config.yaml
n_layer: 14
d_model: 192
n_head: 3
n_kv_head: 3
head_dim: 32
d_mlp: 448
vocab_size: 1024
activation: "geglu"
norm: "rmsnorm"
norm_place: "peri"
norm_eps: 1e-05
positions: "rope"
rope_base: 1860.0
rope_fraction: 1.0
qk_norm: true
attn_scale: 0.177
bias: "none"
tie_embeddings: true
parallel_block: false
extras: ["capped logits"]
init: "uniform"
init_std_qkv: 0.0246
init_std_o: 0.00657
init_std_up: 0.0246
init_std_down: 0.00304
optimizer: "muon_variant"
lr: 0.00958
lr_mult_down: 0.7
beta1: 0.93
lr_head: 0.00702
warmup_steps: 30
schedule: "wsd"
decay_fraction: 0.724
decay_shape: "linear"
final_lr_fraction: 0.05
batch_tokens: [16384, 32768, 49152]
seq_len: 512
doc_mask: false
train_tokens: 102200000
steps: 3498
dataset: "wikipedia_en"
MLP neurons of a small language model. Each row is named by its layer, matrix (gate and up: input weights) and neuron, and shows model dimensions 16-143. Each number is 128 + 32 x the weight over its row's rms, rounded and kept within 0 to 255. Numbers have three digits each. A neuron's up and down rows have the sign that makes its largest values positive.
A block is one neuron, or neurons of one layer that tend to fire together. Before each block is what it responds to, as a language model described it from the Wikipedia text at the highest values.

Responds to: Line breaks in structured lists
L11.gate12:168086192138086126119059065111148184162169139178099139139125174099141097079122126125136143150159170132158101112164137098192157108149147144137089129099165157109094141222097152131109066139109124168168082144126095110131096175144109163132097067163122124101125117082165172142130149133108099126180074097106105125162155074156133089112135120101164153135154134184122190100163119077130138122145
L11.up12:099119096145192129104108116116129208131076124058111124099135140126115109108147129095116071109182203147152134111142132118168101148104161130115121122083137200156096163147139109112151181139126210119125142065181133097131107135171155178123082084117147088130122078078074123135126126173135105136130174080121097127169171178153086117126140114130161090140120201153103112168113129138096163087097
L11.gate27:123095115109070112036089101145112115213151161136142136104087158156105103139132135132113128104145125142138176174176166136096132111120161122173118115145157094068036139126172092126178157139202174117126138174120103141164103158124111188131097093158134137077115182153116146177093114159098135165142153166121092178071181092179177153102074146073092098125160189125128162127172075123164117118151
L11.up27:143127126159084087062137067142155111158178148107137177109130110138107145156126141179151106097203151098119120144104137115041117164132154107222139146119143077072082146115153107089143158107202114090135125155211099107163169147127186152173133105180110113086138161119074163152109119142103120159103180130083117152101140066143170150124084134131075120102160165122160150119105074155157064080134
L11.gate43:105108113186131047185164121159079058127091095189182090155147080102189152137101117129128171133090137124128125109165182140152166108168095173179124115132114137044121115119091148160183132122097166122123096092119167148134134112158084134117089118167106179152098135131131085084137112174069157071126124121104112092149106172126221081160123153149146108154092108202104125144173122124148138085154
L11.up43:114147091052139090143163082112097147112074099102161103116168072097124126108109088094162117166095154114117139127113119105171106131089162113143080104195124143159121125073095122147179120142127127165146153122093164146121174131093131152110096088118104136086205135108154194130199123138143168075152128153146148115134159128103061106137134054183168146081165089133145122117112128097123148177119
L11.gate51:106147159119095079143109194143120109107169109119109189160123147157174161143131139109085073125106090157163129140151101143157093151109101087123062202138089115096154110146179085100160051110157197128168162107169128138141164137086120138152129093088128102135162144170127152084156156172127125077076103137156123138116158178141148153132095049178141127122077169142082146122146116143129106069121
L11.up51:107152204143186100108144110110150121143169112093143174139106140198154067128172114119093145116155190120100113149117127115127154131090207127102102163130073123128119159119163096140147129133194091160127140106139144181136146155149219109137150080129128129109140128123085100098111199089164138085124095178096096178122183127134131125069108085091190142114137143157137074123129120031173095135143
L11.gate58:065161150106185079112100155136101155170136099116101181160123109123134071107118110079170113041111095144113146159086135098153099071115101078105160124103097151111149098111113142109150182119143137158177095111104142153114117096149092137173123125140130096146115114171155114153080091129129122125084081064068144156073167039156118127119125098146142048100111153099137122150146145101070092117197
L11.up58:140151118157113157135152133121118112112137120146116144183174094176105116167109109152103153103122117081123160123105097097104133110143190182175091145220179124125080126097104135134138147163141168166191106112081132129181118131135086132082127096175164104107119128146143129173143156094107129130189197161107090125112165109080066122133149171140046204128160122085184160085149151128071099127154
L11.gate108:180085112155142106101085169135103111110136145094132099134139116139118128090169152087072146149075189155117126129128120093081075107145187155116088172112146108079165057124194078135069118110106168140133132125118137186105081112128162127144115084120169134141150145132075133214112166145170135122149089106150085096134144150098162112150136099138129124150138126096122124140137111035181138162106
L11.up108:141144181093097137132077080089113207156160195099077084121167170070171118070145143128114114133112179141113094137174125179149186095075101135129120148067130143109154131165120159114108171189151203133194119125112112114135131100124164110107147132062162160109112141116156084202169128157077134127080181199180128132197136141128151142163095114098102140091144108155164170121117167077105150170141
L11.gate115:133165151146147126116184152137120135182169150151139161126150098158167134148103125166092177075179130176128151077114133136096049168143155132154125184131064138086110188097155135160127156059154143112135103094084091128199172112151112121089124108187171093097203122148118161164135051072109111121131077083114108113129104089118157120149163155073146129109095238157172095142132112155105135183125
L11.up115:141176164113144130158166150177161124126109091144136100145089058045169155126092100131068147112112102108132111157142131100133080148089158092148134179117139123083113149095093117134141140101109088121075098099120096112141140122128099130081099132152142140111128157138133130100105070146130158122190133113144159123161163156156165129116094184095127176107159137126171085139166183173161134138182
L11.gate141:133040159105146182126151134145146124109142128133133193079162137124148101088195147145087119105126115177144134132085112086092166139166166112162103132099132185110078099083151126134150147131146113097091156162114166166111130151161204139124164106181141143141116165097138152132104163114152152069105105077221072111130157151088105135172097093140195117101113122185108146168157184088151112108128
L11.up141:187109144165151149170164089155144141121174080158151105133137065093198148173095127123161143119126066093107152107102141118154102109083080105102084145150053166142147178140190118137189110127137141164138154118164138069134105108136127127166103137082102136101114081119124076069140158113162180107124136118140105099119087136100162108156103130072121102174152171099153150103140139116135067090081
L11.gate144:168129138192167220123136134112189073119158177133123129033103130073095048073107099114126118184169138104147183163123088142124120131163165163146150085112126144130161137090158164119142125113127124102108150118154167107126122096101048093182082169131117106149089141079132126156139110140106156181138157138128136135108173141139164190118116165083150130193118169117135127069189158130138162104114
L11.up144:137115142123202103149125070173112128117112179063135110126135162123113166105121122157136137151158120087081174128136117117106082083141132205132128076107127117128144199154088168153080103157176131103155121114070111130091092144144099132110100117071162137124150103118105158182104168161101121131184111108115149148175119114137188136104145135130166066127162128116035192170160153158137133109092
L11.gate168:091113196139137160091167091153122120171158103139153161122130074134126130143116071176169104113131186121152095160169080096128146135149163104145126108127139084102116136122098172142051174094133193101106160065142156131101157082123166102121174120139125114096116103218183099124136118183117169112150113132156112100128114187123125151121110102147131131124111166172118082126176175180157125121166
L11.up168:081126157119121128099132123081114138150112138128115120123083156146073161128138150062120118140158128186151155093183134169124106071141117131133088147103196070177121155065093100097109175142117109169085124125136143154091160112135181126113180102030097123077171145146119166118074168152188125153111111158133151135100174140101183110123059145081074103174183097023129095131141161101113149156191
L11.gate191:101115065121120123151082138188174158148116094196121097155138107090142182151078176178182150092085075157171162189130092043095132164142120152161121156173100087171132124068106099105106101117148113187130188134127167158133139142116121095138150142132136139186146085120170152138120147134107080187168123157152126139114123118152155146174164162211108124109192173168127137170194133098090119116093
L11.up191:092137153168137118099118055142136165153153123104200167106128113092133190158135073087194181122178113143146144109163178120136097177150165099137195106085139151129128127157103128109089135143144144145167143075101155130117120146120061154138076122143126113136142120111164141078149149089116085143182125151165149192143136108113100142067108156182089148141172085078166085164094090098047116153140
L11.gate249:140107089108097084092110148128154133139065090092145178129148124120160111104139095087123131136085054049088144166098078117117150109110100096160119102186158148121108117119129106118152123115125071178118103073177156148142161150167151181192094153111122140160133144113169164129140133129134091127205128124100138122156144156102046126085104115080130160094181088160180128125165135149153126131159
L11.up249:189125112191098074139109172171143100171169126115096150121146084033144179126154100145152100106081173102157092188126126148165133154103165071167158112183154140116129101154123156085132156132100208112145173139079081116104129136118138140132114099067131139172157144117091081149102176141078070133068140111126101182164110122151104197139153110143098147143112128039146150122104130141180136077140
L11.gate252:102137198097060114083078094148132085124130113212103133124121143108170141161143127118147109149196135145163121203098142118111102068150063128159118144104136163132114136083083130114148117118081146112170134092141142161115104131128101154167151165100176116157157081137092106095153045117100166071117075137162117143152116142128175167069174177153117169158142146127140123091130107152140169107127
L11.up252:125052156078088133110101122155126124114157160136140164179124136164187127158163088103122129130139135135144150112094101171163156138147113100113127079130117177123123130173123114096126129199163125096159147107119126045158095095147164132160124169170102148137191151156111138161112169141093155137121074167144113136115102172084151113155130137088125124100115123089124116139182075071122122169133
L11.gate390:133098052142191125110113158118167140105111110117180157129140084157187177190158103174145147143137121205156124110121068058204101120124093158157121091197145145144138165109155131136121166102123205120126123150135129107103178094117119153112138121118129169121115137127100133134113042139080099077106116152140142195089116073100067057124148169141170076121081100117123141171124133127111189125136
L11.up390:151136157154092186068069087073143108124059150138108114083044072161144188127169150107121126118112095128184110108126129116135108146144094171048122149146118110156143204127104184113147110117132110126131147124176158110150151184119098152153085096121114160174173127108165147148072201150117164165118105194118150143151152105151194053111113150089138093119154147096154113149099110130149134083113
L11.gate412:181130128151168159127133159200175144092172113133151131162164158155149124082142140178098116103056122081120165115175108184136110195127116136123097134166098205146123140135157109083062139097183193085130131084067151170114036079104109111118128117107124136168123156143118067119142142147139123104104095118095058133099095095090121134116160121096127128105184134138112139111059157197103112107152
L11.up412:101155089076097137162172153156151147083102157129176154201124177114151128156153151120139132136124112172128117142144102183126127126137068158119137150086134109116126109087071155105111119129114116131131202103121104088113093078092181130152089127144137139093130182145093118176141188088095115142125134173188080113079169137087160136190187117133197111182069135065074118183110101154191106140143
L11.gate415:130135129085186136177136167133107174120120107088175113073175177110143101087169146127085093085151123097156124151089094070110118165135064131097131140151098130140121104157117146167115128148185114154098112107162096182115123196083170116140131078132145098171134101110086110176158164128098102150125126128132152132078081169175163079105114132086213096096150109100146149148115139106153107110137
L11.up415:119124127149135117131048109154136075225089125185092084128161095191138110139103106125149115175098136122142055118135171111104150117092149149163153127135120175161130103168120133086143091042115184163132128163108117083141147206140105134121115071082075132130126115117129112126137129138118160103132162169167111120139117124134144186110091082178157136138099115117086096082167174187136121145147

Responds to: Split capitals and odd characters
L11.gate21:170111074146130135111103103106184133109184101129114112146143046124136102147100096103104128111072153131142123100152084059155134165132086105108092079119094148154086117142126002110091085040123139115144128154122084101071136156102154110140157155119160126144181120116142116094092109152136195102141072111108156149039153181172164100142136184125086097128152189162153049118120159130115153158089
L11.up21:156090095072157198227075128195127065128138123116123119153174104132117098163080116121130094156035119128161081110154111140145090088128129102168052134123148114084113107132115118171131176056143128142128131186127105116098110125130126113130179127147190124170118122025107100103152125116105126147134111111197133117114144109178111109173155103134123137088095168129167175158110153137093113196150
L11.gate44:128069112178129109142150154167127224118169131109167092104173149157128114163104131103152082144138163141111104144156159109054114121060086105122071124120063086111143149088154150122130087211140094151115137191149111101130159103109159175129142117110167112069131121143169106089130095156129129145149104147133076171104181106109127114165123119157101125139153103102151127146116149102130121116097
L11.up44:084127119128110150099151147120207109096143132150178061068131193135109144204082153146179058105111127154177134082169119135152164119066101115123062131148121090103144173146123162151135138168149149107122136223146121117089171102161154157082138108133132190103156138117121139114113118152156145118131113163124113163025147167140115123115166131211083122125125117143179098076083143107149131114116
L11.gate53:172129070115114114063161155140215159116122151112121097171059119109125125141117126185169140133131145093156165128136179141105231135128165122095125113152134104100098095146117121151098118131098107153157119064172123113086121113121066136170099145147173153117124151110107170169138102150147128131131119165089054084084118166078164086159050111119122135155095210147183083146142124117142116109108
L11.up53:158061124104077088150119139152135053101080143158125173075075130122075109109141135133127106138136138097154152102128148128184134130202107124099169104093108159086095087181118122110144152123090193130061173049140083115151143159184096150006146156085113111136146150139106107083138132109137125056087115119069166135147101141113105150177095093146153115097045090138111136159158123143115156080184
L11.gate70:164110123130099068064087119137094197147110147149201094120139116140108044125123124155111084098119065170131121120042143141144076131067117118186117080125155179109127088165121087156094141152091168079157165103217132154079153164101139165126126123137130085092064093109177135132110088157125096132168142126118139126126120165125150122205151128170100144111156126063144117177144166161150204140113
L11.up70:111132113180122141195125138138091129094074075154090096130120092140159084124116105138078075080113165140066100156106095172162065190061084141144105129153141110151151105136058137171123171143103130123120120185111126123071094095091145147079134141153053115158105138116136117155161117137118118169110144079150129163087163181112139116154087174114119137096142083116140119145116194083192159090085
L11.gate80:083126122162091163171061198089107142092147096133104125117145136079131116097105097075165171151089103095149115119139170201134102121084131144152104109198109100149113128102121164135153128177125075142139145201103128120190096084107112140123094122081154164139170087085133132190141137088061131119194111102103131113137128116143105082102123194076097158108097131132181133083118095103110113160126
L11.up80:135205125099109184106103141092075157094187138165102133113092115107154137146123078162173147149118130144133125129133089107191130084121128088129147101129144096128141080159093130110124127153072129144124124107112159142146145151099113075132072102170180098135182131121063104168160136123099179087184113115128082101133127083215108117110136160103138133083096151112082091054151165131106127128134
L11.gate122:160137111141157144138115174152167134121106131123130129121054130128047096137079183121115123108172132115124155155100133109051185148105165162143124135117176101185162141129156142129048224126116081128119135118169145210118160146017154181113149153147144138134143112110158115134141137121144162092131102132148158118089121125101102141176081107097150126136116161107215103106100114150099115101108
L11.up122:124203171142153143147103137072105147097128155135157138078161113189173113148167137126091166127146124130151158182092141135117095098108124116171093144088119132121111131088124123149100103067227141092080174114144059141092197122119157105112135161155084108143124107207171131149099126152135130150173132101092182168113156178106152155132127182195088130129093042114182119180134151134072117147091
L11.gate169:124117122113088190197100144160140139083180151141109131044178083097136171181068105116160117088091102176147168128170073102152142139139111102171095153096094079057160123102073130113175167087059150079081127179136112075135123134086129116183127167107154106154159121109133149127162103141126103164160108151145111107144154125096140115136106130153112092153145109158172129153150119141122184166155
L11.up169:159114125160156114100115135182112131088157125106087118127150097086090121130057140133079098135137132088097161091157127087121152161099142143137109146145107117177161134172101173183211130106150120126159164199089131112075140111144104107040204148151181113179100144149093085132123136093125154187188144116141141119125104107083133095104109090149131113129092139144150137153155142109131118135182
L11.gate200:146105125109130073121114135147106155114153150115167125100116114138135166150061146195084147167165143123164143135150155131127134172122121132130177107127101149165099068073114119162133109102097081085113190132140156079143089151099151134134131142025133096080120115161052087143145123173117135125146084144170136180139165113125124112064116163114122101129113094195165145092080125130139188149095
L11.up200:107101092097122103159039175113137122126134129147132117109090126141117127114137131123115136111099130112107123155120129146166086104111129168091101122134105048122186124122097109161180111128088079124144156136130121140139187118134209096106141133072141161154191122122133166157132120102160178147148113134200074146051087112193159085173126132146116154101117197078161103175146100136127175111096
L11.gate228:115146081109137173116083179076049131075133093170122178109110080099218163144112155096133115110132181117138163139114154089108157177183101128145097124130120141102098110132109081120096095121127124135104147133146132059169115151136128148097091130105097132158166129126097080131079091165175203146161085095132118152081142177088114119098085189193112127157148187134249099171126138094143109161138
L11.up228:138158124072122061135102088178086111142115140136126103144150090089166086153086162185183153109128146141117169085061155130119092171076113107112115085163116146083146134142124157064056145160070116098159152173141139077138095186121123103135177159085099149085176081107155128147138158144123084176134141084120098155042129105099126136112127126114127142092142115130124151139135117160102182109095
L11.gate234:125161157177104184128136090156167091124132130175151140108148125137099134169082073110163137173143181127070083133104087101162082187106135055146101067145087136101121094187124117123122159140168048065159104155153160098107160072135157130125127162156125124153125132192111092174161133158122099102133141071102134153165135170115164175139131127148160110088125127152173047150111127116110111130102
L11.up234:125145154184137164079088136121157175127165081168115164106052165123077132171094161184129149089161150125101155113107098166136146151114170146106110144089077171220100139151123135097155146097167101122120114187153155068153135081120123120066145111159104096184086092132096098159154121125098136120120132045103085160153090135143151100124124096091107133136131157086094087175048172096144079101128
L11.gate251:121020116101097150166124115150156113173181126185149124090172135037130151086065118137087107133092142151123124131123127093137154124068100099111138130136213108176127091128162090133084141110119149100095135195117044102143136141119098160088117143145152177172110176124118110197124100133116162087142120092146128092076102085115166129133114170128111139143118141166116111081068077130081117135089
L11.up251:144145127105095089164130056172111103170166146167126124130197112167197159159098157150121116114131130124135129148127108128150064099108118162127090113108167144096125136129139200107148124109116110135109187158099127126118110114174142088106062154086139057137090172087071094121196108149163132143125137153118120157191131145091085103190111128153118152107093150119102119101176198120132097161100
L11.gate263:112146179113113123179146124146135156178114131110129135050114144173174134112149110056089120144112139151121108119135138141098122144157137180085116111131130176161123108104129105101130165141140095161108109127119056149109134124096082108150195167172172175123132114165056163158128168109177131137175061049145120108086134160173137143146157118137141109185089129123121182133171135137177110137163
L11.up263:157205194088135148146079147118061124080090155179120078140181111127123130112072123072112134160151122125134042119170132172131168140112115177071117038132144147118073119134144149118104129129161090108144106156080174070130115079127133161118154107101136158112119093121098101100137198139089059119148056131089128171131147100104067137103090125058170130178076079167093170126119134113107090113154
L11.gate275:179071121073139113130104146127138158101107124138116167132159099131098105119124161126139085116085072085211157178110137154147109091062177091123109088065079130102079155073098123109122184169094168140141121154118162131162097110135149125099166181099155085126112145148122089105127120128134110108152137097091141080120178080136126115108047114150116113151093116161081107153202142175139057142119
L11.up275:101103102134165146078097126145144162152138173123113147121095136123081134111124123096099165091085092055100165128134113115150102108046160153193139152092083124129059183127185096114119093102136145141048116109169104076117121106116129165126198152145112156142148124148130120126132154110097189121103118158060082105108156142147148127067102082142111150095066121117099113170127086139095151186147
L11.gate358:150147149110193157134167172089140137131067058093130094117125134154127130105152140137186125104154129127107177192175064153104168150119142128149138129174109152189165112154132088129149139103138137126152077101144084114132117119094107173136212194110103159138141104153157158146095118180118115128118141087164123121131131127120103096107097107122135134128114170060117102122086076110110154162097
L11.up358:199108101184136102126121165136137077165120115144116132075133178134110144172130088109175121163081095175100137172112107128122135113096113101144094164120138126138139101114093118156167142105122125048167084093146082110109114127090102126091119133104206141131164073139075144072134063216135128085130136116150121064079153156132147139163092109164133182082089182130146164148106108141054095193111
L11.gate375:176091155072121091147166156132141128162191134151110152135130168147117069146100106068094115166126112118147146135148187123110111106066087125172153122203133090178101098118078149104100159167102145100153131089153089148070132091129148180177164101065084146128163115126132145086117101136094132109190127164065056158100092127121180089138104131193146079127124175133062103106132112153144078140141
L11.up375:097142090055149097157144105140132143144152208130072106116140132159143151107124124128130113142110069103101108159052142083121120157084093160098135126137172046133164108138126170095159118117150067075191143173151123135116065108168110144103113159100139072111104078101103058118109118114113169133067161174141151115057140146112136104062133093167095136181134144175179079147179101144160164135096
L11.gate427:172126079109110118136164107155144115133185116140129117144080093137143109129118137071103131142100165106096111168099139187138149074085147092111137133109114157185096101147069126123102144242103127108090072101133116136161133047110060126126164148138194125180135072120122121135135186125134183190114143100130140111115199109150147191155171108114160169138138156130114083149101099059117193156179
L11.up427:176127132050141182091053170152122119184157161104148115128136161165142076109072220101138082134139131166159125174144131149135114133123075155148110051130162088159076173160086095093175136163190174055150076135144113071147135120076085106140055137074181153096128120171146125132154152177148124163079149088093139147111188096146176132100146143054152183145122159116128129131146112155165164121063

Responds to: Word-initial capital I
L4.gate105:109065127177102113093147160117089155110125075118152178097180079118138124161207107138071140143095172064100118172086161148117201089105183142153143075160161176149090165123053117151148171095161130121071127105111116127137139116178146119153119106105088181117124089165118129091127099137111110148111129182117125144099176115077115158111071133085157112131104130215188089137104100131154092146144
L4.up105:145136088125126149088170167173188191119131121084164109092170068104150063093113161104118111141117169105145103115097143122098087107118108102115115138070117150130104114208116119132144087139115084076122089184109119068094152130182124135206137109242143132150159177150120156143078145129103140148137137091104130143125108130166122118108198130152131144157167116133157139128153184184126100119125
L4.gate294:087145076138187058111133117066181094115166124089098142068187071188181147119097121119092106082122122160112105144134148152134130138123115145111104088096112129155100182122110168129123176068185129186137171148106142179128131127165145171111125113119078142157192122144170168144172209150122168099110119169144072124134156082148151146087146117137126163129161143065154092169107192138183151116132
L4.up294:085135138116112221162102160147149127143149187143150112131158124096157067152098086173158176132128138150131099178077124145123219126121110149112105144126101153137107163181064127119090103108107166125167144099166179155119157099141165124092145148140164098141144102094091186146164148185176119137181128100144182165157171147116114154129111104110144163139099096137114216136163101129147180100126
L4.gate392:125134108128110105169096138131116143110131120179159195128146145151126109137108095142071149114122193080151134178071161071141146127063104113169127114107107083140178110198141149096149078131197172167135125173077166136190132100092135154167193099116152135073131137164086203118137156107155137132057114157128085117129157123107127104125136154112110145110115127134093121067178143156114097140088
L4.up392:144112154144090158107055125161109111169127164143161113082162163114135138144121201104110141113154135089137055144107189136181111109090052158173162143097090120134129159170135108160103101100136125080101194181160110135098106060163107149138160169126138149129124139038083083113099084156144154159137169064133144126081153124191130177120124149140105150200133107146113127122105138150144060136123
L4.gate436:152075176173080116096102190125156114160180180098095169164181109173116101155124107089134156102130152092109127163127085172107143181166157161129152229091140115155127171155142122139114073116158115180113155105169117123102132084156094167169177104165116165131123085123105182220143120100176132122182113134123086065161153164097149139117119119106089143141107063098183148125120132102044099204137
L4.up436:112087136132137107111086210147066171164132141130146146094178150130150118108102125086112145143106146066111121181118091146122137153106172204128149169081125102166062161115144115138137114132188118175117117125149128180112131184119158134055115119192043167076137143133135108198113098161091143107121154103117100095096166144083120137132122084123109126086089125148092189122098125153055083170143

Responds to: Initial letter of names
L8.gate105:074126108161115089139188067157104149164176123164163117166118148117131133132118169172186134112076142113113157161057116138111055088092079123128160166149091093162073169138147158127070116147173133114087174154131116104124156061098148159107117099092199116145134085130115163115136139134157164123156126154165121172075147120061128095118104133154117149160142182102144139154118145152099099177080
L8.up105:101123120134079151167157062140115141115132106128220081135140134087114139100158169098171108138137167085133100102193160098071097105120081159150168145167142131099123122133120138132159163157146148092119081145133098123104071129126094132111081094103148133113138142077132061148158081119121081152177145158145180128111150118084154071119113118112177062200119146091128123144131127126141116122048